config = dict(
    norm_eps=1e-05,
    tie_embeddings=True,
    init_std_up=0.0184,
    optimizer='adamw',
    lr=0.00103,
    beta1=0.9,
    grad_clip=0.5,
    warmup_steps=243,
    decay_fraction=0.626,
    decay_shape='linear',
    final_lr_fraction=0.02,
    dataset='wikipedia_en',
)
MLP neurons of a small language model. Each row is named by its layer, matrix (up: input weights; down: output weights) and neuron, and shows model dimensions 96-223. Each number is 500 + 50 x the weight over its row's rms, rounded and kept within 0 to 999. Numbers have three digits each.
Before each neuron's rows, "fires before" lists the tokens most often just after its 100 highest values on Wikipedia text that the model never trained on. A number after a token or word is its count.

fires before: "\n" 51, "ed" 11, " to" 4
L2.up1356:512418522480478453456546509505406536492468413508570531518482556531562560539534488471505512525497502512547529576436479569476545485558516526461548481406351543519510539503482488527484481575456509445445538524483482482512475512486565552589568478470466493478509545423472454684529529525448435434397506516428577526471515512412503586520477486467503450465465552498509525490428501484441473428593
L2.down1356:508466491489528516481412439532505497519444455502628518424583438531532492440465347449479503524540501486623535591522484598454441530511557476490515391515503410469391537511406444460482525517451431450626438496539485367472508484447499437461577487520515557524451432532535506579544494526470433564412507475504507530571480517479527524522469415536524481490564447509555515446493492415539477434456

fires before: "s" 27, " " 22, "\n" 6, " T" 4
L5.up1108:479621494504528527480481504551481541480538470411455541471465509527564497578446457529466511527407485608548392497465525550477520444534497568504411510523474477527553485464555499492536545454524517430524481523550543411557576507511516601507459505501495488516473504482522489499482439433480527520546449570538554418519519436421464557519407599383491496527453515546433569557508493443448482496524
L5.down1108:549425490393406460561455592536477508476486496537497461509517509526488441531468536519530493534525495544565550560572463542543620472471511590532500531550509475614542482572537438519485426609434541547453566467481533453407507506479492453452559546514484430448563477426481439497582517509495542521508437535491495495554469519566440625481455502502476504517498600485499466516470550537541455450576

fires before: "ing" 21, "n" 7, "ition" 6, "ence" 6, "ed" 6, "it" 4
L6.up869:491466486436578540538464564471401403432497469476523501474478455457428452513497460453489563394466432569564489475391584522468472536497484546598496431451507517495501556491524470571434680541536482523474497481552408481470492477423543588554511534458434521490503495475456420587627525537440466470473480561427505598499542480537447519527435485531478436535475528466590595468390494568472581550498
L6.down869:499471481446432496510601523582555589443491422473474531458489550471498457467504409545477535552524541475549527485514519460481571451543476521463538482587516451471449543526576450466364538512426544570522475476566492423501532464450550399476370507459509474577418471439428400505519460512587702418499453467504390457480503472493469480538522499504502617436494506537444503487483398453544471473538

fires before: "\n" 40, "|" 22, "-" 16
L2.up1254:489546401526513492431517423478475426387548403472581540545540486505430513449529434600505519482449480549480538528530456577527442548564383453558505460411457499451611516469471509557588534604502592451519442475512471442519491540441478480456439584445493585457532462455477468449472417520522512523484486570460551530566558449511553466373496470533527535499552500444572412489395523514545587453545
L2.down1254:526569478588600505536501493432460437439393461498476498529566524475541584506535529522484537485500531489434538623522506537564568485591531483453509495508330444494416549470533520442434527486418504416567507465646475381528474506385528532573492480532539437479421481513486439463534505469542532517488462476557541483469558417480527493482489526469572607563579453410429446470533500452486513435592

fires before: "\n" 40, " " 22
L6.up273:493562452463487490452498514535458552486477523583574574547573390516439549523495383464427528499502468475501451550522474471537433531550509581539466451502526568486511479535488572512622497603444481447514464499436529547522486526532525485469480474519472407508529553440489524472407435431521461486458470592518546513498435456655456513441476607489520466529545432516588569522463470565552608535448
L6.down273:504562571537571502413540461537506511484469497555544551600528500488483502539496472544557416506554486516463494482484479509547427571481529523554488441432565525449547458439462468577517462450439513614544489507476437448519488563520481457589450525523503660449582521426452526579488495515549533437524451557506597549447524527560531540536481453529518502590472521478502576477483528477529540440533

fires before: " |" 35, " 0" 8, "\n" 7, " 2" 6, " " 5, ";" 5
L2.up822:465589492482479541473466416567457430449495530449505484484600474452458513457520477602526435483456462617422511455574555503461499529516481470500482484434497476490548526365428554522575579526558483466480417463421581364506574477576414533463527511522474587466547470595494515521493576527436432449548570464544505456598517486528580466531483481561472465543580493500403430454410512466558493491471
L2.down822:479554483487483603509426433486512478482588557460491438639549535560457569471506440492535397445506593486429446460514603502441583481500459540493427484465618534568440496559410548511542449444481530514508536534499541501547543543428527524547405536554498452441533478581433516481616495517443446495608533522470565506532451438437504511478554467603549457552657466467499566434536444474457614418506

fires before: "s" 50, "it" 11, "y" 9, "ine" 5
L8.up825:422512474470484538506469473589518522447521522486454550554470491536497479576493471579520488535503520565451505506430576462522419439519539607550456475541430499425554465468377475523529537518500460504443466470485535462480569539543405535466408485481434455407541551530543486515544540435476610572484543550563490492582561422596459519574574501500608558433557578471532550382446567603477523528381
L8.down825:527445502438487460544471445449492524494489450458497521522614525447526481493475425493441501598418511410516499575510506523529553492512474465465493493501428493516441508467512511524403491568559497520590445506503436561511442396592448532421532486523481482531595506498517477578531480513444504535559573530493583423537574542450529426523356535495448480527557499409480397552537461445540529418541

fires before: "\n" 59, " He" 12, " The" 5
L8.up1378:514510465475518485506535478500489539443480466530526508578475505523428513481509522432494511555610588553520414560442547428429450477572452508588505413502463569481576501488501620508467492582420591513498529418507527460545471523509442460539481488466425406455482569472452453550468486590525542566495496433548535536514483482530528542426446492517584532531512370546565559436467589567529609445498
L8.down1378:461654485476531486500572508478471505491454476532550511595490497425511471494466475452499479515528514494452495513541537512536459471498523504606541495440459517515606470472489517516433437522434522447555429565451549479601461426580603445515508481548473524468524546483453512520456481536439558392487483517513664511544497468591546527480490413488473626485513481469495488471485505550491535488529

fires before: "s" 20, "ed" 12, "or" 6, "it" 5, "od" 4, "n" 4
L8.up1279:515483483479515539394507436559517472486561447535498539516562503472457518446522461459488445490600536535450557594498532634536448571499507559500474474482458418491571540379566486517488607477472553440497488477510443469515511527454516496540413455437490512471481470490452548606546488540554516606571396562442552496521433441452494526505488490524547522474507475514541524403523410456433562526451
L8.down1279:495586462446468441531441581443459530518451510514606478536521478606478515557558559587450550504503448482444602522496568503477528385513613522492482483466474575490497476539476555615532521422571494613463406439507550538544423462561448516464546502459585474437541479550463523440388390539412483438383527504602540509596560490412516439425466454474541582533475524464554538594538424544506528557457

fires before: " " 21, "\n" 12, " Go" 11, "er" 8, "re" 5, " C" 5
L5.up535:525503487503573493589455547579513406483490420581548563485470531561572553615501389484551520550470499594412443511511498580499563434503472461482480400508471471471577570474520538439499475442544446441481502553518461458550489479477499600529445465487490453504623577471549525506457501559433499427545475412484569446594557456461503500488473525499584458622515487543502445533508511507488463558601
L5.down535:578507496503522527505484569482460584458577547482447526566493583577447451462452609510568454453505462575529479467570555471446525494538339524518436531488405516537499466454486461487377476440495507493530485429448514494514510440494545404579515482506462463329409401448482498564538582474494524481437534489587481558477493518513481564495529465515522517463428501498525485490543562510596572419540

fires before: "\n" 94
L5.up46:472503380518525485507395548459531465458495465425510509474443518499513438438612509541503442453404485526531464547394521565532488507511463454478491471376441539492534480446483556554527533556436588433509442498456447429379527472430446543584445424560564434470496434445430562528493442543543458485471507429496514481582591489545531529517444481494507503490426441513572531625436504541535544432542
L5.down46:477543437489525530467573489528459544505530474515498536499546504496512526527469549493453482507528577478497536517526531530553536472517564513555486543512521514450409469482473484418505492454583464590447479495486480494539540463538499480502505472474461560501473540564485513530574538503508547437504505502515518461537482483492528477497542529470489480514559532527491488473492503464505453564502

fires before: " |" 34, "\n" 23, " is" 4
L2.up836:493567437360456480531559377564501448423576426444526605430495469542492484411508485568505554495522519567434510486485484491447462470592493482501476490436454500422629541498491515553513569505463611482435451447474449470491433499505539500507487513544506525422488565465458509495503428530569484488513558553452502436569588469546454522515377491545555479488538436522597501568444512483488560478443
L2.down836:501466466557509507558556553585452477460457497450476442463353501488562559378487503505481415495416501563495514458527495487405503485532497491500478488575511452495474479471494419547520527469438455450529452535479509516462550495504541613545439583505471463490558517497535429387624472486482613520529565527447424490523588496443424584431386417458572463465516455541559480511547538528567515551523

fires before: "s" 19, "n" 11, "we" 9, "th" 7, "me" 6, "und" 4
L8.up925:419512442473510491510526504544492544484486606546486496530430504545605535437543527566485419519534492541575464455461540628505506486589468435453481418509567519447411483425474544526526506512559468562513507500405472525556516522492434571530456544469475617515469474466460405617540471527469465520556467521492447477591496571503459500509524545561601561518539534470540595571421446465518520597605
L8.down925:513511486555537482478439518511546469423580499482538506516538526494454465468382585531555470483521481586442481539558481507522572409498461555506548514500492490497496506531420459489482485471674453402503583610475440528497354533479411520445496485464491501518496511575513523584488481616441472481496507524459548499490489498404401527565511501516406557534540460462568538533540466539448543429474

fires before: "or" 17, "it" 9, "at" 8, "ro" 6, "em" 5, "ri" 5
L2.up751:466410462568420463526430524591521529462534444506504458543506438505490497538467463527488462450550493490554556469501518511538432515500532570495527515558635501456520638495464542544583491530519485531479503518482561522403418454494432502435498550596495517479531465528493508466607509524498490536531432579459497581529501435485461507460562517462594496498465491535498502432423575564462491557561
L2.down751:498511459532478498591544516542600459519545468461529449513482499500508513523520478616591573649547470454510509464418432513494582492499503471415416451504487592477453505456455478422451497522474460543521483515522501459473438526399425476530527533519511441421501494468566578521434491447444667531607532382634527367466505532445601456464568460480583478389513509390522442512520444553477439494486

fires before: "\n" 100
L2.up190:473565490345567473549540504594405532409462480544538526562409536460504505426479498547493442467495486471588446593455509523430486472482496514532461433494438558574541576446521508546521530588471425541501444465534553442442604470478486502567437518489451406507596495510464537544485495506508440489536534580444493538565561454438494524478486553472614579454495537543550580522506583553494565411557
L2.down190:460558478412546488531492513436510479452497520491498424488407481420427520509525498509548431468434466485513444529439518569418429507593557535587555507514434478428537482392424536395504483491474474538446407463296560445414516457572490536563530475591503517512528549552465496455629451477627510429527546536404497505497547436445481476371404546464542489549492407589505455424440451528553567466450

fires before: "\n" 95
L8.up669:408508473505517480539494467602545538400481507449437578445480563493493502428533518433509485572508516491480549516539510524503473515493415535516476439459469533442527520437527478484501438499534501455549435472401524464421507494510425527463522497482471492472486390540471456583509459513509457495491472600428416497510564413514499484441435475538604487517489485459513494447494569520573482486516
L8.down669:553603446497561452568499514448532539434461497474466595567525579554420448435516530617447603559538541593472600523500432570500477448466527456453515538467442527431525532507499575531450417543509504597536478423486540428520452467522562423475567484561563489412429555505587486544495550519458565461507505519511533577529536488552552423492468434427464578463646454360400491417422518452541514495421

fires before: "\n" 41, " The" 13, " It" 6
L2.up113:496514469481496484416582432490460468414536372547485561587598455523494511429498501542477528413530491506525502542426526503492518568529515461485515508453476484480535544461473578551617497682540521438515527456502528453494501469425528577519441484468509447486548493425475472463504446557524475488468494543479540481499538444592541567510471551513542555610534438485499462531498514490590604447488
L2.down113:490557521533539590431486413417468502506441634531506519429484573463377514439504417487523563485554492509485442556531496475511448469497487439614567446426516544440478500576381494532485583477421437556458530592497476398479459521534471411577472549422514592438484492484451458539485459479507526518478427530429492579558489499523525481505476466555494485530480552474514487471439482605535619472533

fires before: "s" 24, "il" 12, "ities" 11, "ing" 5, "ers" 5, "\n" 5
L2.up862:515514498529517493571523468485462568506514447537480547545487515458397487490522522455475554478479565573621408477455485560513508473483528510536451531451407564547547509430509497473463568581470417476491472483486527420526551466430440476561492544537475506575443511507539434516520494572497411444451470453358504464486515497399576604500491519445484398501430526668513579460475576532494472418469
L2.down862:476479501453493460499492515482527486471491552504516468459424466501351564536544507534483487495456495489473522547422457522469406537525505503435540471463459556537560505471531532427406498497492505463618505507599543507563514451566505398517574499527530387576469432459540555579475477509504533467502429508480446432523472565469521513472475496533490477560538424535586480420459493547504559499488

fires before: "\n" 32, "-" 7, "il" 7, "e" 5, "un" 5, "ence" 5
L8.up299:459495474437589540496509492619471492476410385517421569491516567434435496506501518455442479536527602475499475568426524547519489492495593508569462514389534518447576533491396512521517556671408590456448455430454543450431529503523506426541547557556419392499572479390446455531430521460488497548422514447564519526490513475507514464491468487499569458432496477442587478385485586546413545478437
L8.down299:537485457557634497500594468494528384597467504452521409466410458465509508552597453505569545491535466427485581474485525431539471575443508491542485475510473478470491491460494534513574512453538509484500550533429564545526535462514536589517500535539537470508486464411474553482500487479459562468441543475406413490492414472531533612538515432491447454484520555390484445563495514488523468526557

fires before: "\n" 57, "e" 14
L6.up731:493559447454550453476507452561417564437453350489595503551470494528471554463571439446421520518505566583513447486500479461518509464560489531437495490488475492509550537522579502477569481519517373507499474458554490468454479421500518586509511542455492482515497533539464510491466504533593462428420485453424524574597497494490435488478474515441463462492558511520447504496454524560413518432476
L6.down731:513537508551480456581531513476512556461472508589552516537478469499397530465430519575529440552541510512542461513559449484453517492506501536631463497441466477522525513385463376470527509479502520568545448495521471484603490463455553403591437446509471556446482441554509423569458567427438603508491541503520573462462422582519462505441544458491528545511469648592524517543472523499602434459517

fires before: "\n" 99
L8.up368:353512465501509466492606502630467473382445421538559529488477509543375422510457478412484400542505503492492450444498477506495421510615537577516510468523492473405609445524395536526484463598523482485479436485342529404492515525461505492435493484455461474473431507425480433562498521512575481531479430527479543557578544428524436562454442450508496441535576426512502531462429531510531566367513
L8.down368:497606508481588487529556492518486510492427417497584466422502432530546391486499505477463564495543528481594462547512467545558458571501514442475541502495414538465549536495456482525514429589435477527504538583523554564513478436476533518502433483600420448434474505459431555477391497466536555432422475579490530518538504528566550586536486459559394531331536440497543534488491440507562564503616